config.yaml
head_dim: 32
norm: "rmsnorm"
bias: "none"
lr_mult_o: 3.0
doc_mask: true
train_tokens: 124500000
MLP neurons of a small language model. Each row is named by its layer, matrix (up: input weights) and neuron, and shows model dimensions 16-143. Each number is 128 + 32 x the weight over its row's rms, rounded and kept within 0 to 255. Numbers have three digits each.
After each neuron's rows, "fires in" lists the words (lower case) most often at its 100 highest values on Wikipedia text that the model never trained on. A number after a token or word is its count.

L3.up67:127118173135144115084143146084172128127113103123108144095101131140142126121125131179113162127188182091161167132125064100118112061092108141099160132093100158178091144145111164075151177122101135131109123107150142071082097121087144162097175156126129120099124139170144108173150169136140122105120172163084137090159199163178132159104166142112164144075093139049132111094069147137057147142163
fires in: "television" 18, "division" 9, "provide" 8, "provided" 6, "individual" 6, "hold" 5

L5.up221:164155124082155081152095114132132157123189129153133089129109086154149099094159188149061181130122142129128141088139120134115148115165169169146093191143078135093100112069116149203118143115161142100144119147167169132137114096148147067155097119107102227137113177111089121197152118178091171107127119128176085111092140114121155149101073151126132180167125124078080155098136168194139107107085
fires in: "made" 24, "signed" 11, "earned" 7, "set" 5, "gave" 5, "of" 5

L3.up231:092071075130146095166154106124159071165121162155143119112198103073145114074057136102110116110134170091120122098127141068083146108109100138144220148142122140127118123104125095133161167117148164140115118169107155073091154100073125164161188084114113178130145169119131099143148125153144096150142142042163156147171127105144162134066134146191151113183106086100112174157109080104105087124141
fires in: "km" 20, "ft" 16, "next" 7, "text" 5, "female" 5

L5.up500:113161166136141189082113106143157183128125175111127092143146234152111097114076074176126146074133086094149105145128102143199072130139096167159052132177133211099154143128123182149189120088170123100139196069128112088149120181139102120163157130184179151119114111104155126135133151152150157133153180098055129144108133176121090099099146129167134079190102163132112137155095159135155103128203
fires in: "the" 28, "a" 8, "had" 7, "total" 4, "type" 4, "population" 4

L5.up572:093150108153164143149138104082080128122099105069106073151100138105074160177095114087132139085117163189156146139148127117186117096136120144137102148117144166114190134173129118150142044144107163093081092092177183087155140126119111120181095116158129105054095125075134095146121101166134143096164167112136128100132101123153160123149125149115148137101089099167132118088065152139111132150136
fires in: "however" 20, "said" 12, "believe" 6, "believed" 6, "saying" 5, "so" 5

L3.up497:131182095094113121019142111110126184122155176104127137054154135117135104125040148096138124128155144182176132118124078134089188083081135151156149104133108055196144121110162094084147155127089110160136133131117143105160123138062078195149185152158104080160117147123071099178077137106113120128103155135132126126155118133112136108165170116141136109161093122076083113162147049185186082125150
fires in: "would" 26, "to" 20, "will" 14, "could" 6, "leading" 6, "can" 5

L5.up586:135102115126120143115201125141133102091107102184123133120098185145101142156091049082137073134146083195130122109062159075149159116103055139145058149112144089152140179079117082174154124119122140162159101121124139122143164129110147075171102153122135143130115136119179131132106198184166127096120162119150176116089122073159159153132125158207132115112127094147148160112149126183151118124096
fires in: "a" 40, "received" 7, "age" 7

L3.up674:107101119137088148127080169083100187149153139088164181132130150122105141179129179086172067132196095123080182145135182122157170120160139098144098122177111122130109136194146133140138159149115148128133104089115088066169095079133114140069090137100111144141115133148127124155189120167131113097131157122219081190151159169086156182105145126063087161105148180115094121102158144114033124180124
fires in: "i" 20, "it" 11, "s" 7, "never" 5, "gets" 4, "igor" 4